config.toml
n_layer = 16
n_kv_head = 2
qk_norm = true
parallel_block = false
init_std_qkv = 0.0197
init_std_up = 0.0197
lr = 0.0119
beta1 = 0.9
lr_head = 0.00846
grad_clip = 0.5
warmup_steps = 0
schedule = "wsd"
decay_shape = "linear"
MLP neurons of a small language model. Each row is named by its layer, matrix (up: input weights) and neuron, and shows model dimensions 96-159. Each number is 200 + 30 x the weight over its row's rms, rounded and kept within 0 to 999.
Before each neuron's rows, "fires in" lists the words (lower case) most often at its 100 highest values on Wikipedia text that the model never trained on.

fires in: "and", "in", "to", "of", "include"
L10.up160,182,234,248,185,169,208,194,194,205,143,182,258,159,189,194,215,185,236,167,224,195,204,176,203,187,133,238,187,220,142,284,202,231,230,210,176,280,167,186,198,238,149,246,244,159,206,187,250,167,228,216,170,233,185,239,213,171,191,197,187,180,181,183,253

fires in: "was", "is", "a", "became", "the"
L10.up291,179,212,169,196,198,215,200,192,179,228,211,158,188,241,173,207,218,246,176,180,203,170,207,217,196,141,179,162,230,176,215,143,232,206,264,198,243,159,211,144,214,223,224,211,183,192,224,169,207,179,210,165,190,241,137,244,207,179,234,191,242,174,221,172

fires in: "who", "that", "what", "while", "whole", "ideas"
L5.up592,151,192,219,196,138,151,192,196,206,244,241,115,195,164,195,194,209,224,249,193,193,209,194,226,194,221,216,242,178,155,207,257,246,195,175,189,212,185,236,249,216,146,199,195,194,186,204,246,248,202,187,185,229,190,212,226,247,207,236,209,236,206,197,200

fires in: "first", "california", "the", "by", "1", "known"
L10.up46,197,202,211,192,183,146,218,191,216,150,231,168,229,193,206,225,241,220,233,190,240,162,252,248,228,220,271,195,237,174,178,213,149,179,176,215,219,202,204,190,177,170,242,180,220,224,176,257,236,215,202,175,195,234,171,206,178,121,227,143,170,185,197,235

fires in: "is"
L3.up648,194,201,182,220,179,213,196,237,172,190,173,178,243,217,179,172,180,156,173,200,195,154,180,193,272,182,225,148,186,155,201,196,167,189,161,183,215,161,228,218,149,169,199,140,220,212,213,181,253,187,195,147,160,167,136,204,209,236,203,172,264,211,195,192

fires in: "of", "in", "into"
L7.up55,225,227,229,216,183,194,188,241,252,137,226,170,201,213,259,193,219,228,171,216,154,186,163,241,224,217,224,195,216,194,211,249,242,149,201,187,190,248,165,251,183,217,182,251,157,199,151,183,257,238,232,198,218,178,238,218,207,157,177,200,191,232,216,145

fires in: "as", "through", "example", "in", "between", "or"
L8.up627,190,234,182,176,218,190,187,241,183,156,208,231,191,158,246,257,190,235,215,183,220,233,223,241,202,195,214,239,252,220,236,210,143,135,161,176,237,208,194,199,154,207,159,224,183,202,192,271,193,206,172,177,182,169,173,219,202,218,221,231,174,153,205,225

fires in: "also", "a", "of"
L5.up1000,198,203,214,173,189,267,200,188,236,192,228,164,221,262,208,182,228,176,170,192,178,178,178,200,242,190,201,214,178,213,251,182,199,262,189,183,216,213,192,231,129,183,197,154,176,210,214,192,179,195,209,175,215,175,179,180,194,220,215,224,230,205,221,228

fires in: "it", "which", "its", "that", "he"
L8.up88,216,245,211,191,159,187,192,223,193,204,172,168,185,189,219,156,230,184,232,182,199,144,191,167,229,190,150,190,230,152,206,251,167,213,166,180,168,211,207,176,210,163,187,218,143,213,148,204,184,137,186,182,245,210,187,204,223,178,239,222,166,206,219,281

fires in: "her", "his", "executive", "early", "maximum", "same"
L3.up986,188,240,188,229,253,211,215,171,222,183,161,184,174,231,135,192,185,203,225,240,266,212,178,227,237,165,178,200,209,236,136,177,263,97,188,200,207,258,202,195,194,211,214,215,208,185,164,130,145,172,188,247,258,288,179,228,212,211,207,204,238,230,185,196

fires in: "to", "would", "in", "from", "of"
L10.up456,238,187,195,234,148,222,239,226,242,187,182,194,181,245,210,208,179,194,141,199,200,237,236,205,181,177,237,248,201,177,228,252,194,220,155,192,182,175,135,177,194,177,140,238,212,265,180,242,198,213,202,287,231,200,187,187,225,153,193,163,160,181,176,176

fires in: "a", "russian"
L12.up633,245,204,199,152,209,176,202,91,157,204,212,185,172,148,218,220,191,273,197,257,212,246,146,130,208,219,200,208,221,221,157,218,173,220,171,182,148,144,200,200,225,187,204,230,181,215,183,202,197,240,221,206,167,180,254,189,249,205,168,217,243,172,185,185

fires in: "it", "the", "this"
L4.up223,209,196,239,167,141,154,181,160,227,217,144,166,206,204,185,222,175,220,225,181,172,191,167,222,204,200,233,180,201,181,208,202,221,165,212,204,230,204,131,244,191,166,172,167,214,238,191,216,185,159,228,241,182,174,215,248,258,179,242,221,247,194,194,218

fires in: "in", "after", "april"
L10.up849,225,210,172,188,199,184,216,185,247,178,155,220,167,188,202,267,183,227,212,263,194,183,166,199,208,208,218,198,195,170,224,252,229,203,206,164,181,115,217,232,181,221,194,207,191,220,189,184,218,233,228,203,193,166,175,242,245,204,161,141,183,181,254,276

fires in: "after", "western", "anthony", "homey", "synonyms", "london"
L3.up613,155,246,186,148,244,175,198,172,238,199,186,162,172,250,153,275,231,213,167,218,211,151,186,176,218,183,178,194,219,192,148,194,167,202,207,227,230,194,169,231,155,202,203,230,216,217,188,213,221,253,179,198,232,199,182,198,186,195,136,183,258,240,199,188

fires in: "three", "no", "this", "it", "s", "his"
L3.up633,176,142,194,199,244,237,212,146,200,249,194,264,184,183,173,186,213,155,203,157,178,216,192,195,206,207,189,170,230,172,252,221,217,163,237,175,196,180,120,196,233,189,155,187,162,211,201,186,275,233,234,167,232,205,192,185,188,202,242,202,207,200,219,175

fires in: "to", "attended"
L4.up686,165,196,226,137,249,194,180,151,192,184,230,187,206,224,203,194,197,176,200,202,203,181,158,176,193,215,195,187,224,197,231,158,183,198,193,202,239,234,151,224,180,195,219,189,221,189,179,207,247,147,219,221,203,201,223,256,235,242,197,181,166,146,163,232

fires in: "his", "s", "her", "who", "which", "their"
L10.up522,187,200,163,191,187,215,132,157,187,139,200,227,190,229,176,174,182,144,257,173,211,269,201,192,195,153,183,222,183,210,262,164,238,200,191,177,225,221,207,200,215,223,202,221,140,204,180,190,214,181,250,157,207,197,162,211,228,173,172,195,221,189,211,211

fires in: "in", "international", "maximum"
L8.up667,192,236,194,218,257,222,204,193,217,207,200,171,197,162,186,255,196,201,193,205,164,195,227,223,183,201,239,186,184,168,230,248,210,186,179,224,192,212,198,257,209,219,260,175,175,174,182,179,233,221,211,195,120,177,172,260,219,214,164,218,175,219,188,166

fires in: "it", "2", "building", "its"
L7.up149,183,237,205,214,213,225,191,151,167,200,150,173,207,169,160,212,222,243,230,162,202,148,205,149,151,215,168,191,180,144,232,221,175,227,160,214,242,200,166,183,214,144,239,223,186,161,202,195,230,187,212,210,181,209,195,186,208,172,126,205,211,233,190,232

fires in: "or", "about", "a", "originally", "addition"
L3.up210,193,231,198,226,203,140,219,162,218,198,168,240,160,177,172,196,178,174,267,188,192,190,234,197,208,171,237,220,264,191,215,159,183,254,210,194,208,197,145,143,242,178,148,199,191,225,240,206,206,185,164,165,186,184,251,228,237,211,188,172,236,194,202,234

fires in: "of", "center", "central", "highway", "greater", "centre"
L4.up929,245,205,198,237,187,201,174,230,254,224,171,210,161,208,222,190,205,201,280,204,242,167,146,200,154,222,192,177,183,210,238,164,247,196,200,215,209,151,217,213,207,212,255,197,207,144,189,169,223,188,209,175,257,213,214,177,194,214,191,207,155,181,198,164

fires in: "on", "one", "only"
L6.up0,182,190,166,240,169,189,183,146,180,241,223,188,169,190,229,218,264,191,206,185,182,186,218,261,237,211,232,164,236,188,233,203,241,168,156,208,208,188,236,197,211,199,223,189,244,242,153,218,164,209,185,188,179,189,216,208,200,236,232,174,179,203,219,242

fires in: "of", "since", "between", "by", "in"
L3.up484,183,197,187,216,180,256,220,204,246,194,207,180,174,291,236,203,186,230,212,239,156,221,170,213,239,204,210,220,222,131,224,265,209,191,174,178,195,143,180,207,233,167,220,184,174,209,178,187,205,179,186,191,162,197,199,217,185,220,205,136,210,171,199,220

fires in: "february", "died", "district", "november", "january", "april"
L3.up425,237,189,135,195,213,244,166,228,182,211,166,221,179,261,160,174,158,174,180,162,214,214,219,218,243,213,185,215,161,183,131,196,211,169,231,192,208,263,237,198,165,185,184,186,176,243,205,206,225,221,204,185,205,171,233,192,254,193,267,183,241,237,148,251

fires in: "is", "total", "law", "was", "remained"
L3.up459,139,222,211,210,173,175,179,169,224,203,214,216,231,178,161,172,151,211,218,196,261,259,207,163,196,222,268,131,169,228,192,151,219,222,200,205,277,247,202,222,202,215,184,221,261,229,196,185,293,183,243,148,195,185,192,202,228,210,206,251,146,184,210,230

fires in: "in", "and", "from"
L10.up438,199,247,185,195,257,197,197,186,247,181,217,169,202,172,205,130,241,199,206,216,179,220,169,196,147,214,236,186,236,207,196,184,213,165,198,155,229,257,211,227,230,226,209,207,188,219,188,193,213,230,235,194,186,231,239,248,214,240,206,179,219,188,227,214

fires in: "of", "october", "incorporated", "between", "london"
L5.up468,224,206,243,177,185,206,188,218,181,179,227,141,145,262,263,195,192,176,176,206,148,194,214,244,154,215,200,167,207,212,199,157,180,210,139,218,171,206,194,232,192,204,191,184,211,191,181,219,224,211,224,211,224,222,143,185,247,242,188,216,200,156,229,204

fires in: "to", "would", "not", "could", "t", "will"
L5.up249,200,157,179,224,195,233,182,165,245,134,172,234,169,201,200,194,207,136,180,232,203,157,235,174,177,197,149,162,194,201,204,176,267,223,171,196,184,177,163,204,176,173,244,225,203,246,242,208,273,222,211,223,226,218,234,163,166,229,185,205,199,174,156,221

fires in: "after", "to", "art", "her", "he", "she"
L5.up543,167,232,206,166,180,222,253,195,148,165,129,200,219,213,185,195,204,221,209,205,201,190,190,180,259,191,159,175,248,208,184,219,205,173,220,190,215,163,203,180,160,112,177,256,150,197,182,190,219,206,203,203,193,194,223,181,200,201,247,237,245,221,202,152

fires in: "in", "after", "at", "politician"
L12.up415,197,217,186,173,211,228,243,205,213,183,226,213,167,212,220,214,209,226,181,177,190,154,214,167,190,183,168,215,239,181,249,215,144,190,180,156,230,125,188,277,217,164,214,231,224,252,206,163,193,178,187,133,216,141,210,193,192,184,152,194,182,193,223,247

fires in: "are", "was", "were", "is", "area", "been"
L3.up241,140,225,228,160,210,266,236,168,238,209,156,172,215,173,186,187,172,214,239,195,236,168,219,200,169,197,215,159,176,223,212,217,223,214,181,216,246,205,216,162,181,250,238,184,214,214,207,162,195,160,226,190,218,150,202,173,156,163,189,168,202,196,175,194

fires in: "to", "may", "could", "will", "would"
L5.up841,209,195,204,233,173,251,225,174,155,177,183,162,217,203,209,184,219,203,189,249,210,239,205,160,175,212,258,199,180,223,258,180,233,200,195,202,236,198,184,232,181,201,195,279,243,218,223,191,196,221,215,173,239,204,214,254,177,167,184,181,175,191,141,209

fires in: "also", "a", "australian", "russian", "russia"
L10.up131,202,240,130,193,220,176,196,150,208,180,217,211,191,159,230,210,180,196,178,224,209,221,201,204,240,186,215,216,192,186,159,196,209,136,175,228,218,174,218,209,222,203,153,240,214,212,142,248,207,226,238,200,172,193,193,194,213,133,128,178,210,205,184,190

fires in: "with", "into", "to", "include", "as", "includes"
L5.up701,235,221,179,149,237,198,213,185,191,226,178,222,226,242,272,196,190,220,190,225,175,234,191,197,218,206,186,185,234,127,158,158,225,254,154,183,152,187,194,260,204,215,196,186,178,250,228,181,192,177,189,241,240,225,249,222,142,219,249,143,170,192,196,215

fires in: "who", "he", "because", "she"
L3.up796,200,231,246,201,186,185,158,181,198,190,180,195,186,182,130,197,199,152,217,217,230,190,192,240,199,193,189,186,230,188,180,220,221,200,179,225,200,166,175,214,208,177,145,237,215,191,181,221,207,196,148,162,189,213,207,212,213,157,224,217,222,151,179,211

fires in: "who", "that", "where", "which", "what"
L3.up536,173,211,253,201,159,199,196,183,240,194,206,136,208,172,186,180,186,188,210,261,197,156,187,144,214,192,194,237,223,149,196,189,267,188,206,191,218,174,208,226,204,202,164,147,259,236,171,197,258,203,188,200,231,168,210,163,193,173,189,164,229,182,207,224

fires in: "an", "any", "or", "to", "another", "with"
L4.up974,231,258,282,229,237,171,149,232,158,170,164,252,199,207,243,185,142,190,219,258,180,221,231,197,138,175,222,185,193,194,222,199,205,249,197,227,182,213,193,209,240,193,137,228,177,186,201,191,228,151,146,183,210,200,220,238,184,217,203,152,201,197,201,242

fires in: "his", "her"
L5.up16,179,210,200,211,224,205,243,173,226,172,168,184,176,179,197,246,204,189,181,178,238,189,163,188,222,138,172,189,268,163,175,177,219,152,206,198,186,212,158,217,200,168,233,227,252,227,248,218,207,246,187,209,174,180,204,261,182,187,223,196,193,212,182,196

fires in: "this", "2018", "2019", "2012", "2015", "2013"
L6.up948,171,226,231,208,157,198,164,152,213,217,173,193,232,234,182,104,206,186,190,170,230,218,248,172,221,177,213,182,239,176,210,221,165,183,237,250,226,179,158,217,182,215,212,171,221,223,176,190,198,208,190,198,167,206,177,170,218,216,229,177,258,197,231,190

fires in: "in", "was", "is", "binomial", "attended", "on"
L10.up749,153,236,159,235,254,224,188,210,176,152,150,165,193,275,182,201,158,207,174,193,192,193,187,197,264,128,183,192,233,185,261,193,180,173,261,194,164,195,186,194,192,198,181,264,222,220,193,143,177,193,251,231,237,224,206,159,214,203,175,233,246,197,196,177

fires in: "the", "in", "after", "according", "a", "as"
L3.up917,168,231,238,124,199,198,237,160,227,177,213,193,229,252,183,158,163,203,214,231,158,196,155,154,210,214,196,217,216,164,200,207,168,213,209,152,169,238,176,210,180,185,166,169,145,235,196,171,221,152,216,195,205,211,218,201,203,167,212,224,200,201,205,180

fires in: "which", "that", "it"
L12.up634,210,238,246,247,169,202,207,205,248,192,183,200,176,198,130,183,239,159,243,287,193,166,150,139,177,245,276,136,196,215,187,155,191,194,214,184,234,214,135,213,226,196,180,214,164,183,150,232,207,202,177,206,220,184,158,183,224,240,187,206,176,221,159,246

fires in: "two", "present", "screen", "represented"
L4.up323,244,196,156,193,179,213,207,210,174,262,178,230,229,221,243,201,225,197,145,203,210,277,250,190,176,188,196,176,191,209,215,193,189,221,201,174,239,195,221,196,158,245,186,205,221,221,208,133,224,183,190,214,223,191,237,252,240,214,188,161,212,206,162,148

fires in: "would", "to", "could", "will", "did", "attended"
L8.up477,212,151,223,200,184,220,189,165,174,182,230,244,275,262,225,217,224,207,166,210,186,197,235,199,213,187,200,188,213,160,261,155,241,189,198,218,201,203,153,187,217,208,192,215,162,205,196,216,194,263,169,157,195,239,240,158,214,186,214,159,162,164,168,199

fires in: "who", "between", "against", "while", "where", "that"
L4.up1020,142,169,269,174,210,140,197,194,257,193,237,216,193,170,208,191,174,173,151,241,161,172,198,217,189,177,165,193,243,187,247,235,211,264,153,190,225,238,186,215,219,145,201,232,207,221,203,205,283,188,182,162,196,223,190,198,201,186,207,167,174,255,214,214

fires in: "and", "an", "another", "with"
L10.up205,201,223,129,170,222,199,207,195,135,155,169,213,187,205,205,216,265,189,203,224,172,142,203,157,180,160,193,207,208,212,225,178,224,180,213,183,233,163,229,192,164,210,204,213,196,175,174,245,205,184,178,210,205,174,220,178,193,214,176,171,155,183,219,205

fires in: "he", "it", "life", "she", "that", "they"
L5.up847,237,256,177,196,196,233,174,216,204,203,219,178,178,201,183,227,243,222,198,202,239,163,169,169,149,198,164,179,209,205,204,235,208,233,185,171,201,177,166,204,182,155,199,223,217,213,146,200,162,184,191,154,201,207,204,224,147,215,184,198,214,208,170,241

fires in: "he", "his", "her", "its"
L4.up71,150,169,203,138,247,228,163,186,255,192,173,179,173,228,209,232,140,161,224,223,170,218,171,191,255,173,237,178,175,135,222,182,223,167,198,171,137,166,172,156,165,165,166,207,216,203,214,192,265,187,169,211,175,181,185,234,206,239,216,160,186,195,171,175

fires in: "ii", "i", "iii", "it", "island"
L6.up865,197,209,215,147,150,217,145,202,199,207,135,181,155,195,148,239,225,195,250,241,188,179,188,195,261,170,210,300,213,208,197,193,157,174,215,199,214,190,162,217,187,196,190,251,207,209,191,186,181,178,213,203,213,156,244,207,244,166,124,140,182,213,229,205

fires in: "on", "one", "only", "online", "according"
L6.up348,220,153,188,172,215,210,161,204,233,227,196,127,203,261,179,210,210,209,273,214,173,202,215,270,233,177,188,225,178,194,261,149,201,151,156,200,224,177,218,224,171,181,193,169,226,225,194,230,173,209,166,172,198,186,219,199,200,205,196,182,227,156,193,191

fires in: "to", "not", "could", "can"
L5.up401,215,177,221,223,173,254,196,157,206,139,194,214,208,189,245,171,211,215,217,176,125,145,176,171,245,144,218,200,180,165,279,224,168,205,160,197,172,239,159,194,191,190,232,219,219,223,244,205,225,257,198,214,172,183,173,225,209,164,125,226,190,171,152,190

fires in: "of", "for", "black", "louisiana"
L3.up352,210,228,194,226,256,191,177,174,196,140,219,205,192,226,232,218,213,248,175,212,172,172,199,204,230,155,249,215,214,189,209,223,185,192,207,203,193,180,174,228,233,236,161,189,206,192,214,220,191,218,236,251,206,171,165,174,152,187,169,236,201,214,170,203

fires in: "a", "two", "american", "the"
L12.up460,230,218,154,173,220,196,234,194,243,178,211,237,176,169,259,212,194,185,216,200,241,169,222,192,193,132,195,203,209,201,178,143,205,206,185,145,159,193,204,127,190,214,189,193,262,187,222,213,193,268,200,244,190,144,244,217,112,227,236,247,220,178,182,212

fires in: "a"
L7.up1013,201,242,155,182,161,194,253,161,195,176,219,227,205,228,223,209,188,223,192,238,223,122,219,231,247,208,212,267,199,204,216,180,202,226,164,199,155,260,214,205,207,175,160,210,241,223,247,201,242,255,157,207,179,171,182,153,207,175,206,173,154,195,203,257

fires in: "not", "to", "t", "only", "simply"
L7.up214,166,174,190,184,200,236,205,133,220,145,163,183,146,187,181,266,177,192,265,230,173,179,174,257,206,161,230,240,215,203,174,222,216,224,186,201,186,132,185,212,167,160,242,159,187,209,227,169,174,232,222,234,237,165,209,215,176,177,192,165,215,217,163,220

fires in: "which", "example", "competitive"
L3.up525,228,199,181,124,224,213,175,218,177,218,246,236,208,222,205,177,263,166,237,242,205,212,194,177,207,173,221,149,160,234,189,167,225,220,228,239,198,186,131,220,186,235,190,206,158,174,189,168,217,223,218,188,197,201,201,222,242,194,257,256,182,216,144,168

fires in: "also", "during", "the", "a"
L8.up769,174,217,192,219,211,201,210,170,150,190,227,229,219,223,169,212,171,216,189,162,200,200,223,225,175,159,231,242,224,192,258,185,236,210,223,233,206,162,227,215,205,176,185,189,219,205,219,209,195,209,135,196,228,167,208,238,202,203,194,127,220,186,228,234

fires in: "of", "it", "village", "mayor", "candidate", "city"
L4.up502,216,189,160,186,203,176,197,212,230,236,162,179,187,249,191,231,206,201,152,264,160,201,187,216,215,177,212,117,218,180,183,224,209,202,190,213,242,195,187,235,210,203,201,242,199,193,125,209,218,180,237,201,224,211,196,177,198,207,188,265,208,217,169,228

fires in: "it", "which", "all", "if", "association"
L4.up44,191,220,198,173,190,201,222,218,146,202,221,219,223,214,200,154,221,190,220,193,232,180,205,193,238,165,207,223,204,211,196,190,204,217,175,221,259,161,184,194,184,216,168,192,149,171,182,152,216,215,178,191,222,238,238,155,223,206,201,208,208,179,215,192

fires in: "some", "these", "two", "one", "seven", "six"
L3.up959,230,226,186,167,184,181,133,140,192,204,150,198,190,186,227,226,244,175,186,216,216,207,202,223,192,189,198,237,205,182,217,190,193,167,209,206,208,177,224,140,227,204,174,172,162,166,248,210,256,162,257,214,257,216,152,232,180,177,229,181,163,168,221,221

fires in: "but", "or", "and"
L8.up728,171,213,194,166,191,139,226,172,145,160,182,265,185,239,239,255,204,169,220,149,251,186,203,153,139,195,222,243,231,201,209,238,130,230,163,216,185,159,182,242,174,212,128,225,191,185,189,205,179,193,125,212,191,192,241,213,209,149,213,186,194,242,234,176

fires in: "the", "his", "her", "its"
L4.up195,202,198,131,167,255,159,196,202,222,196,154,138,171,212,182,207,134,168,264,201,219,240,179,197,218,142,270,169,169,201,235,159,238,208,196,155,181,208,170,209,238,264,163,162,201,222,194,187,235,168,191,175,214,197,212,195,169,261,208,196,170,198,179,182

fires in: "it", "the", "its"
L4.up41,153,270,203,181,210,205,239,199,235,170,162,176,175,186,224,206,205,163,201,167,189,220,193,168,183,198,171,210,158,172,161,212,247,197,224,215,248,204,146,230,203,159,221,201,224,192,233,182,228,201,200,179,184,177,173,196,201,198,217,231,167,229,230,221

fires in: "to", "will", "would", "could", "not"
L10.up400,184,226,200,244,210,275,198,197,226,211,186,222,253,194,177,196,175,201,177,259,214,181,180,203,208,205,170,205,236,184,233,230,249,249,172,184,186,204,200,219,195,215,187,237,210,199,285,183,215,189,247,237,208,245,185,209,196,240,192,179,185,210,219,226

fires in: "he", "head", "about"
L5.up860,203,231,223,222,217,238,198,210,184,231,184,210,203,183,154,201,211,218,168,195,225,227,203,232,216,237,140,219,255,215,193,217,184,203,182,235,215,184,226,256,155,115,140,240,241,196,215,203,242,240,198,203,179,195,237,206,203,219,177,196,147,154,156,252

fires in: "life", "day", "temple", "weekly", "years", "year"
L4.up674,169,220,199,189,174,246,168,186,213,196,263,210,192,183,209,231,212,193,145,235,239,280,164,180,201,204,191,244,234,206,166,249,177,135,222,185,232,229,166,208,168,164,205,295,232,167,210,176,152,155,198,161,241,199,156,208,207,223,205,185,203,235,149,201

fires in: "it", "its", "williams"
L7.up906,148,209,227,192,213,203,211,214,186,158,184,204,137,206,206,190,141,183,235,188,254,161,225,124,194,216,232,213,200,137,181,250,171,258,179,196,192,235,182,201,207,202,172,192,202,214,170,155,147,216,212,229,185,120,252,194,193,198,191,229,181,248,215,255

fires in: "politician", "military", "website", "present", "political", "omega"
L4.up563,190,202,196,231,155,184,182,230,203,176,166,136,194,259,207,207,156,226,100,239,174,229,205,268,238,197,196,157,207,227,179,228,144,205,174,230,214,227,221,209,151,143,220,235,220,208,173,249,189,221,198,176,224,195,190,208,190,192,173,219,195,165,160,197

fires in: "some", "many", "several", "two", "any"
L8.up466,200,180,168,187,202,165,195,208,198,211,174,222,168,187,223,244,246,184,274,163,247,168,255,173,200,247,253,181,179,229,196,170,187,165,174,185,169,215,207,202,185,190,206,227,242,198,224,151,225,175,215,175,273,209,154,188,181,213,228,151,241,240,180,169

fires in: "two", "several", "many", "some", "of", "numerous"
L4.up831,226,234,185,134,200,212,190,178,217,255,216,252,180,212,207,200,193,202,206,201,205,191,184,223,174,197,211,208,193,182,215,149,219,229,141,189,176,224,224,204,233,182,180,160,170,179,259,168,252,212,199,154,198,194,220,174,145,174,238,239,219,195,218,222

fires in: "to", "against", "among", "anthony", "despite", "of"
L10.up708,146,187,212,181,170,184,216,198,209,171,175,199,193,210,231,219,227,181,227,253,191,187,235,259,202,198,199,178,245,171,164,188,160,183,174,197,209,196,225,228,172,206,191,242,196,184,177,187,199,230,201,190,181,174,194,244,150,214,162,153,211,204,167,198

fires in: "center", "century", "central", "centre", "medical"
L3.up235,224,203,200,221,197,261,172,178,207,124,204,173,244,210,229,163,240,191,276,237,208,201,233,189,139,157,206,223,167,165,244,193,237,196,223,190,273,176,217,173,157,250,189,187,205,230,221,174,193,136,204,160,233,206,109,181,235,223,149,239,171,180,275,206

fires in: "was", "been", "is"
L8.up1007,157,172,247,183,198,215,235,219,202,192,148,239,159,256,196,172,175,210,182,185,224,154,173,151,221,213,201,215,208,190,186,206,119,188,160,219,188,247,223,258,173,202,208,177,137,258,212,186,217,203,191,223,185,185,206,185,245,185,203,203,204,239,207,178

fires in: "february", "died", "june", "french", "date", "film"
L3.up430,246,235,159,171,201,225,205,212,155,204,194,183,217,244,190,289,219,166,197,198,163,188,168,266,228,185,162,182,197,152,174,186,188,206,215,150,187,168,191,175,208,161,192,243,176,195,189,229,219,184,164,220,228,164,169,173,232,187,225,183,224,232,158,244

fires in: "european", "western", "europe", "eastern", "august"
L4.up790,173,180,169,192,209,260,198,216,231,243,198,145,227,209,94,213,228,179,178,198,212,213,210,225,219,126,186,200,170,134,191,150,166,205,228,196,222,175,169,223,209,220,187,150,198,179,252,212,168,184,190,181,133,234,213,222,197,196,167,175,172,208,203,236

fires in: "his"
L3.up448,173,214,179,136,258,271,234,201,228,212,203,242,190,233,180,238,185,144,230,188,245,253,259,225,255,212,171,216,250,166,202,143,204,170,197,266,207,224,195,177,183,151,212,180,184,228,205,171,219,197,195,169,173,263,204,155,252,163,208,153,186,207,215,191

fires in: "of", "by", "to", "following"
L12.up238,195,200,185,185,191,193,177,174,216,212,193,231,142,214,182,180,247,160,180,193,188,225,228,195,174,201,140,228,206,181,168,199,202,154,218,230,217,229,229,229,240,168,227,183,191,215,183,204,244,171,244,251,221,201,189,150,230,204,237,186,212,195,155,180

fires in: "best", "his", "s", "early", "personal", "year"
L6.up355,173,195,227,188,274,211,193,190,186,221,207,172,203,182,211,175,209,167,185,237,235,200,216,211,191,168,251,161,191,192,210,155,238,166,223,212,212,192,204,173,204,172,177,239,182,201,194,198,150,188,203,144,186,244,156,191,240,244,224,181,200,186,173,186

fires in: "in", "after"
L3.up824,205,205,191,213,201,210,189,196,205,223,190,188,212,175,220,220,218,286,151,208,259,237,202,198,193,179,176,208,216,178,230,176,166,149,160,184,248,178,204,190,236,169,180,182,231,185,160,201,172,177,220,204,191,153,244,148,237,153,210,137,196,241,197,216